Weights of a small transformer language model.
Size: 9 layers, 4 heads of 128, vocabulary 8192.
Training: a variant of Adam for these matrices, 901M tokens, 13743 steps.
MLP neurons of a small language model. Each row is named by its layer, matrix (up: input weights; down: output weights) and neuron, and shows model dimensions 64-255. Each number is 500 + 40 x the weight over its row's rms, rounded and kept within 0 to 999. Numbers have three digits each.
After each neuron's rows, "fires before" lists the tokens most often just after its 100 highest values on Wikipedia text that the model never trained on; "fires on" lists the tokens most often at its 100 highest values on Wikipedia text that the model never trained on.

L3.up751:556543509495475415462526497505522500456505483513463499469487495482507480516449505478497504479551470511468498513529417490490505462535504521520431559468511450461457506451478479529486492371489564470511500490507486501549498518487518543542518513510526516536544563564484453504506562526561506523466426527535481488483487549483487545515498498477527562493541466594471531468453495442613510474535524466468488542474450479446525515406618490538547482476491453503413533475506492361475466597522498500504472580421456483463505514465531500575543442511448528531521485499470452528512465510575583496
L3.down751:512503472507431462461490500568480561536476529422513483485544491504484506473459468505515499414510519526550485494475526523527500506475488515526519524503491533460508470490521491515486476521455488446502519513611498491574503476502523426601513559507497516478484551473448482491456482464503514502503485480484552520470546540556539495519486507526568510584421518500519538512485454491509546464570428503498463447488507504502463522556488489541540482534441470450437492474518412494516458576479529519514526479484514458474526537462578528460467428519574538521504480527525583501459512450446446460
fires before: "=", "\n", "\n\n"
fires on: "=", " ="

L3.up749:488457510488590583494480511489465480505529486523544480455564496466452555491465507535541482492535475518504500500553529509487564476472462498472486463538540499534459485587501499537477530457619485545452521453528500533529520599420475491505494479546513497409524489551484507531512549482505511471497510429533510487475489509501522514516527513553457522487389464490488588505430534493486502478530531544453567503479515585524521443408499507499448520528492466496460502538550480500492475441424429537481495505490480468504500496429471465504432498454506512550486565532529515448466475510436494494
L3.down749:482585456467590492499578514465482484489500486467563485529517438532487497496540520463493488528531488421459540485445481473436603475470534558535507494543491485538443547428490505478429520467484508471406513519380533527416487530460452475438523531448482517504481511486518483528508495432581535571459556415522444515492504513485519505527515419522467438528467472534471617473495525570509538441505526488519576472436568587465476461511487493460437508489429576561420530632542544484517541520442463569469521541431487523505456446441460500563519543443525534467507523518536473405526486528530530560
fires before: "-", "=", ":", "|"
fires on: "\n", "\n\n", "\n "

L3.up4095:472469512474511476426461538477520422478441453482454476407436529436493543541471468480480518523509581467468502498518482537516479478489506533543554446493537519505455497496465489578465489445560576442469483484582490493538537443571492426506444473608547493519552484510498508459507447491504494461532537524470547441540477482498512500474495506458528492531518509439523500510485463508531470576539520505494493487471504494535482522534461450494489529520484476457561457463494464526509434577505474504508492527556577458502538489502498547569444468500465501535516519492479463476502514504534537548
L3.down4095:432459410525492560547454505506596527502564495527476565520482508503516550493482502521580471406526494480422550507574536524495577524518469452441529465505451454501424489529547466487462462514506483528509495485400558495507586474504483452518484513515465491456518466458475476517465490509509477500491503446526534555541547440475527444501478518527477416471491490501531502523550470490511457555478437509501581535514474484478532488464429437488463555477555564460528509449445554450506514540583497474499594510465536534513491518494535445557533536471512539478490496467536515459534515453530483482
fires before: "="
fires on: "=", " |"

L3.up27:495434504494484553478439577589448466492582465486467478500529508441533528532430517511532483554485466508466480538532513486526447457506498555505457463504464520512546553459423449552487482396506471481458522445437461527507505472548468458497496474473434514413555490548474499472473500460571463437526626472584504498535516479531463464526507539512454476520485443497507529469491522490524474480520486552507429402448457542479455470430504498538424517435477513526484499472488456565498430494404457479478489518501534486471562462433554513540476542475472541542531537507527524487508488516486437498
L3.down27:528485508538492444505528485497549452471504416510489491538455576498428528480529542461498462542489514427499444498508464553500513426511424513538550490554541526549445587469469503523541528451476557534464459474530520500426490475476505513444547499503544514495467508489457470498488427481502538498607548572402432513566573535541497470418447420453496499463529512464485500469526531535500437480486588496437476470513541422474487501550495513418509458488479522537467510466514551530473439471503496468502500484528509494482508458523512441482536509503501496620493504566581479515556469470530505579
fires before: "=", ":", "|"
fires on: "=", "  ", " by"

L3.up1879:483382482553468506574451454496551563490470518522491521478462506566470589495502453464530414515487364516449531512499540489497526441542517555543517538549511500450498465496523482415481507516538513481421560445462447429480599529539502445477494524511491541498493480482536543472489526479496522539535473462539519451459395585566555479511495419518474502559472545522450557477477457496631594442551529448467450482420517531518524550511536494562466539442482487466500505556458547519544487481512523464511563512472395447555541483448535466447528497424484558464539447478471472466430483435495461500
L3.down1879:485453454451500506474513489485464518473549455519517498482481529446535497528402497455460438418476484437573477482491454476492545500543492519495454500482494611534460454497491471453559560490520532485465496473533478476536501525496488421446493498427529528450511512502432503481427559498542516459475468477420527520427480498543469440444500531468478549448464469502512486503462479530479516580483467537571474480517594510560417541457522473493506492575536493516448469527608493471433397540505502524480509519483510482548518447448444432521491557534572428449504461551531576555517473568454563504
fires before: "|", "-", ")", " in"
fires on: "-", " kg"

L3.up120:513436468568541606524505471530523515493447556627442532488512541628535507471464512479524486418563512520539538518523457518479555434559529546488467489525407509486466496487539517471599483531454500472500550498433552505532524466483488516592526556489486508546570529468539437464514484553543522519488468473427486557390470520481510496480482444449467483522494519523469509486558471537509587573508414463456535506495520525481594553527502546540491491452510508508478420504464552497519532517508499457479523474423430476456480516417516539489564519509455553451480518408503537571483511519500528484
L3.down120:527436476524559488516486512497535545429569465518435490511521527579434523532512520519460517463526593574463503512521442481566443499551494551440498456495481550516469495434525553459569499506570533497446540540434545510524482486529451553487490455491452512570531474488512511504522501491531500524469516494468474540596453570512488539469487439507508487528449491493523502492466575496506446485463485426452522486511508434533486513494514511502535483487526473435446527446613516441406539550460463450504597433500487497564568497461544486544524494572473513537502533439506504471511513509487506532
fires before: "\n", "  ", " 2", " 1"
fires on: " |", "|"

L3.up3994:502548539479512581476505453541559447413527491493418505486482491435470532454389531479481515519560473534572508500503459519581431490520540497539414502521442495570507555523430557553583428469514509500456524527441538476567503489552486463588517453491481508517552547569516505494465460529544512507528484533569489514451389505526438491491511468477426455488491510517444454534465544535472454447488432494496601481452511511497586513517556535454503470519521485534536498399417485568478480488494481474473518464486509508487435507435510479489470454468518532494515508487464562479460521478464510499
L3.down3994:405483501508537459522457471528443495529491560520591501544499514520516472544532441508432468516410466524429544494425508489408598485453545464522526472524544466479506450502570469514459522532531449505557494463569492483448478539473511527387519463492531496496473467492425584492478539552412506469469556461473488424546586541498546552524483556528481532494480529463504510445539462501495579498472572471526468498574492546471434475525496570492486533488467473458462473520451487480512490531494539470524536517502528481528494509484478465549505508489538513519502543553539416491509461531475529476
fires before: "\n\n", " He", " The", " by", "\"", " In"
fires on: ".", "ed"

L3.up517:465436567540516480464537461492533471515493510599443500479512558612488489488494463502525448418532498478502504503518443512466486404527489540536412503540406528489462506444489549487549495497435508521471521520444496485558554500476515520503484531482511501587547561472496452468503554515525459483503423540477450535422471503484451514500516378436512498506501485493455498496567487533478556564497435460447551495498503444474588570516541532585516515465482452485533430485534545484525529481505482474498520573418421505486513482427550563505595481531489539477493508434531554535442523491484558502
L3.down517:514418483555485554490487460520508615435540527536460477485500551595439530509530526540461562480515531509458479522486509494582482523549460520494493460518494543500483501472550534500535557506530551466425532542407502490529444471478482497498516483504476478513540470533542563494537429499536489515473536421433444536597444540487508469470490479542533445470445503466523513511543506456510485501473493412489524500501552429513432528517569497485511457442554476479466538476575505433412515567452480459456523432481480513526577490431479499526547477571467558513481559464477500505469501550463488528
fires before: "\n", "  "
fires on: " |", "|"

L3.up948:557542461487486578453484532566464504476556478536510489483536485448514582467452480487518525464558480454551560578511474382538552516430468507472447534497490525554472492557595463583523460520525504503519570521444509508505492487446508466527495446441503490492486489546536461456523495501535477409515481408542523534523512430493465409466464526541524530489377498560527489492473509553512503508492432517487413490500509410516462473514527465530511524453508500450408524530595463572513497435469483468540472460494482500514512505392492555496461509519457527518510504434481541522467492589469442489
L3.down948:439514533547516460456543477429554538482522493427466502416449551516532520569432448476522504493563466507451546482550529479567556548503522550507480523500507458444492498502581445533500527522540604539409535439504460485500512470460504514457525545587470481524520482522570498539496536479390486512545543493482479518478576454473462532533489524515510426479481463485498504565481457457540441519501521451550503528530481556515525483529549513491528493493503549502521500467503516421511512479560492451507429451510457507520464505467464438511515534491479449449442512532575408425465431489527496535
fires before: "\n\n", " Party", "19", "\n"
fires on: " =", " (", "|", ";", " –"

L3.up2985:524401505511549615482468527491460463397382518449500561507458516452528538457504483477529515545492485485436497521481502532524593528538478537478497529523451526558477498482483506496502580491514480522516526436443523492495507459481495477527461508535479503595511451458516448440542501484497464487481545486541442455463474556486467519564479547497543491542479513487482511540542459493470535497520528463466458484517512514591538495574451524528520480453503559485541433436535507557526433418477451477540494468442553482470510442454473530508497495498484523480496562484508528457536487481497454503
L3.down2985:556506524462450460499538605517541399512504466496465484479470549495506490515455534450497421450515559476493493450564461489511499470480452504592478550522490493463486512506448424484515577399382504481457538542516467539487537527516441542481478489532495561464592418481511519480494452543533505514534512498515536472484582487459488457534468532451523470528550435520524461531443481537464513544484513482511547431462442516515430593505524453487511457458541483601520547529509589507442529426438502502461486518542509509473487476474418546518487526490460567586571490463531584530536481526510591569
fires before: "=", " 1", " –"
fires on: "=", " |", "|", ","

L3.up4394:497569458580477474566446520421468469612528514455512532521482552489486532544508492505477475526459481472525545537461461539517505500488556495419472616529483452428451500561502555541482512520467532499533476524537485492477509544510449442490515449445514473556459512520509517471481492500542479461475426478606550480548452507504495538475462463505442423561470479541510540471521427454543496465493465427491509488478457396490526525516491431474528508447497476436452532551500459494511440495445507504539509577556466513482562487489486421511525529513487526483536526520446491484588494496530528502
L3.down4394:500446500493452611477506484458505445483476446438540498485442503503535491532530454507564515451508528481490519461461465570490461499450480558470513486501528506412529485495451476486433532515541575507553491530455602507458463454429545486504530480608538565494533578465463497478504526586527581483524525495441518571544593467522477504484503509467507550533550477484431521525544478549528543485517493504484474480440448469551509486533542450522533482491474505526560543417496528417492511466497530490549539542488484493500534465509498484506463442504521507562492536510523521564422548516459530527
fires before: "=", "y", "an"
fires on: " =", "lic", "mar", "ne"

L3.up3228:482492427559526524537469482471510433514503448549488547462501458529517547430508445515444457487511539570557517490502497524499522485480501549478488487501520519484524455598554502485464532541504485545551476496494462500527503483454479445498481526579517531497418463489456534558437584472497501494464453459453447483472508491454532449526470495482506488518544481486506519502495418476557380510528487548505475494512423584479524447498565385497456539526394585536513522487499561520464535399527493444556516463547446514508523523499546522490569444426509529515443509489534474404489522532549471444
L3.down3228:451428454540507463462450494499535451465496506458498531535484527572497420538416524507508473484460516472463534496447497578540601522526507556489496567523493533482423436551441463476482517568470537447462491526451595509429534490495457441473490479504476432490505480462492452536417433445521474543479416475548489541508484508491513545466486490542497527467579455455536481482489496553473505410513473530516531448467521451505546547524467550485446451500506578496512540437470493491531560538417483530476508520496429465571439534447432487502500484525521518484532520492507537527494473490461538498
fires before: "|", "-"
fires on: "-", "ional"

L3.up1659:513540486472487510506526546486450536462453529458503499428556570455471497522534464551501523467516455465410498498486475462539525483434465520485462513445528494550513474443480501580582553492462490528452535499469529423479503415528493479485515474509497490514505497586509548515483489565495509499502471553556519549506472465511509545463475530424486524511479499442493514497469518510551472452512462541476473422384491509487519490467464426430467580549473447524556469549524488476444554547382508528542540504468465470545459532481506543488528505439492427547507505436489481461482501461547562506
L3.down1659:534467471486498508475513530578526477527528543483441481574518525471463524615480441449481477569516567495463463464487471528499460403514521506502499458494523467524522428460535523495520483507450513478545454518410487484425576510472524441444498508536481490478477506559533523493501452497498459494519499518491419500468603527495542485551505503505471515564480512556562512487501462565524533563535459445503459477506476451574476528541428493503542477460564447506527507467500467558458523563479499523506579483404478520458559518382506453560463474525581552471550519482533599522463468516501527441
fires before: "=", "\n", "\n\n"
fires on: "=", "|", " He", "\n\n"

L3.up3390:518468536581482467483517492564515489541468482501502500501511464521496509474488508466555476467547416586438536513563504468496491430543499525536425600533487494440507481511528495558563458472437497522503530456538462471495502585454505520546502578478500523451522501489559499551476586530569481521487466422582541515477434438503491549484548496500518506495450476566449497439473447439473546535540492476512486514470495481519485496478607522492513441389459398447465475546439541440464481537555462447490520593418495496448576521440482557464560526558515569523508529475521465429450457484517494485
L3.down3390:484427493443491495503551529509547489467502489531473529594567463491514505500543550460454493431562512490438430502584465450543531441548535526483559447499481572512459467499502531464564503421565482451479569448475547538590511505511480525545458433472457548518502506511464553479470457437506444558508468517518527575511497493518492546529509397474543406475466475510450487519474565540510449556475502523545539500537528506478514500537467524487484506471520529504470482515562488510462470477468473500512510473472529543487485484387431459530505488548433490485525497494441517479457478483541584481
fires before: "-", "\n", "|"
fires on: "|", "-"

L3.up3962:544531528491477558521511458512550474486467479503492503488515533498479493440431436480496402489634496441436507505550485474538447423474523518465543516474495515462529492440465449498426511539469495478479476500530440493521516539456535519498496449546494485472474526506393536558499455512485497487441500572537483517432467469536488445513498517530476556490539574540425487514449503525540449513536550471438439389512486481501474528499460491462445562509516429463465438499524462419482494570463534549537433509475435515530486499460522474489543560527563478485492518505506540556474481531447524474
L3.down3962:459476566605446508552409461504470506471535457504554548530489503548487484586481434503491459511474517598499553449503525584505528498537527462515494504493479508460553555469517516538529537490457452467476576542514484433393503504494499476475441563517500468512440559506570484390437484398533510530453495423492539496530489489427533491556475411476475505429511518442463539474533503415537551492508465503484558512521504458529422569554513560562483557422551495532520506486427476469455494504570515554496505474502480485506541469424525434525468538525489489567458486413462436457526505597518535480
fires before: " |", ";", ","
fires on: " 4", " 1", " 3", " 2", " |", "|"

L3.up776:526425461594567505539394452504497444519538372490467504548419473573494562558481524552476488443507436568543480566478477496516536461516490508515507529542490447502444534508494490486572526489521509554562569515469455464526528506542570486502539550479421519495523475510474487522508555505577486480461443475436509541467431547534444558468440433462526469569473521529429545405546397543526505500521533466484519495460488536479516569458553520534499486517494451513454466520449536522435518545480491488477501510482492485452536492473486464565485503422507634492455582466484497496424542492453477426
L3.down776:566503452568491519531496522577516546530493435509510476470540530566478518505486510445480519470450432548439466495504537483516518417534522461458558489495423529506518519414526579526518496464486496525515503515475405527448463505494603449552553469510460508492535490505438480510447494524550490431459465460401525529471545439481456575503434410479592515548552434514425503494547487519516495478508501562349496464477523478460459560557596526507461465514540499478531453564553531553472528519482459499451521535516467558457501498460470531572532568526475575447512529494520507536545546536512499530
fires before: " |", " (", "."
fires on: " –", " /", " —", ":"

L3.up3628:352455507522566511450423543532521515426555515477490500463498492478444537520497519520503468528505515522442448482509487485483551474461361545475522457508444487540492534518506440520548553421565497487502533474469565498508478417562468517564513492566410487454564488452524511509537513486540424447505502407499460512503474548521474526494498510485541474526444504491539499532514574458470479477487479473486464515497509469561515478487502517540468550490471521558528527529535502533487506415514487400518452530414479470589486444469563507498489507479474540510546501448568502468454477502474453477
L3.down3628:521469532455534490565484533475522514448562508535495528503500464482483482494448430476437422614537531487489541460574459557490487464482495521482490453476489456524474552458503547537523548509526551478498494563476475457493499518505443460434506490523446546567524496536472471557516461474533496517538517502536438443483495471488510457490466407500519462501463503478500573507494563486509503514510478508495466493531513458530464466473569528454488518489501524525470501365566568526456445478460503445541467483519512531557497437431552568497454439491529496526517490502541588574522538496485531508
fires before: "="
fires on: "=", "\n\n"

L3.up1765:488514567470517472469483483533547469493504476496476467441453610469552469506451485517477500476522480456512470523457422538465498432542515558505465639547526501547478533466492459497506540574421550594548539471559519481438527460546509430503492551453475493512557523476467571576445512478498469501525473559434518481499573508553464529482462440449514490540562514433449507507504526488420545498503505536463517508490525410463542552509457546573481506485498367498516476511494501405498486496489495503495462536425527503466475473420493526466449568486451507509496511506547420503508516531477500509
L3.down1765:439505494557483515498457462489442537546464422546534415458498536528485546549590480499492581492441536532532476394478544461474451513490519531458494532529522481469529486512577494544432577547525578514442493506504488470458437541437540436484526545548558464573562500511514574513555514516470522572469573518456446527509485554455487521516512521512604503504514460459518513495581506405538477497453469485523462559473442457552419533503553463513481478461492467494570526530534483446475582501466483457510554505504509502488535530475463451556475484460542497500503581519467487482523474501480460500
fires before: " —", " |", "\n", " 0", " 1"
fires on: " |", " —"

L3.up2168:526526453500482468460540528474554558451469483593519579524504512482475481436483508514512386437651446495475535482507350490448590459509499475518470559523473512576486433457532492551531463529484500560466545459549477471523501517438493480530550568522517499471524547480447479448506517518514490523501453447520515507456452490505502538501431498426517518508504568504443478453528531501511502543406540396467487540522481518514540483509506475546470547438449488485480504482535497491500435473509511451605467542473431435480561510468504520585516480455521474511577530470548497499418485491541488480
L3.down2168:395480492501490477484498480521459524490611565494511485439494545500482529530493471549492513596501556474553463546466467520549459502488495523507536477480520516515532473535587502508453499489550452502572520415431498452552517509491478485427434466505522510491513538489567476433518562457531528466505438488501524550455536471511519469530494515546506444519520482489519449444426477548484589536536465545524504481492505452504516448559408519543572464529503485487490522444525504489505488438478508462496491459493479517473448500484493492508502504523446544520578498485492521472458506546558497486
fires before: "  ", "\n", "=", "\n\n"
fires on: "|", "="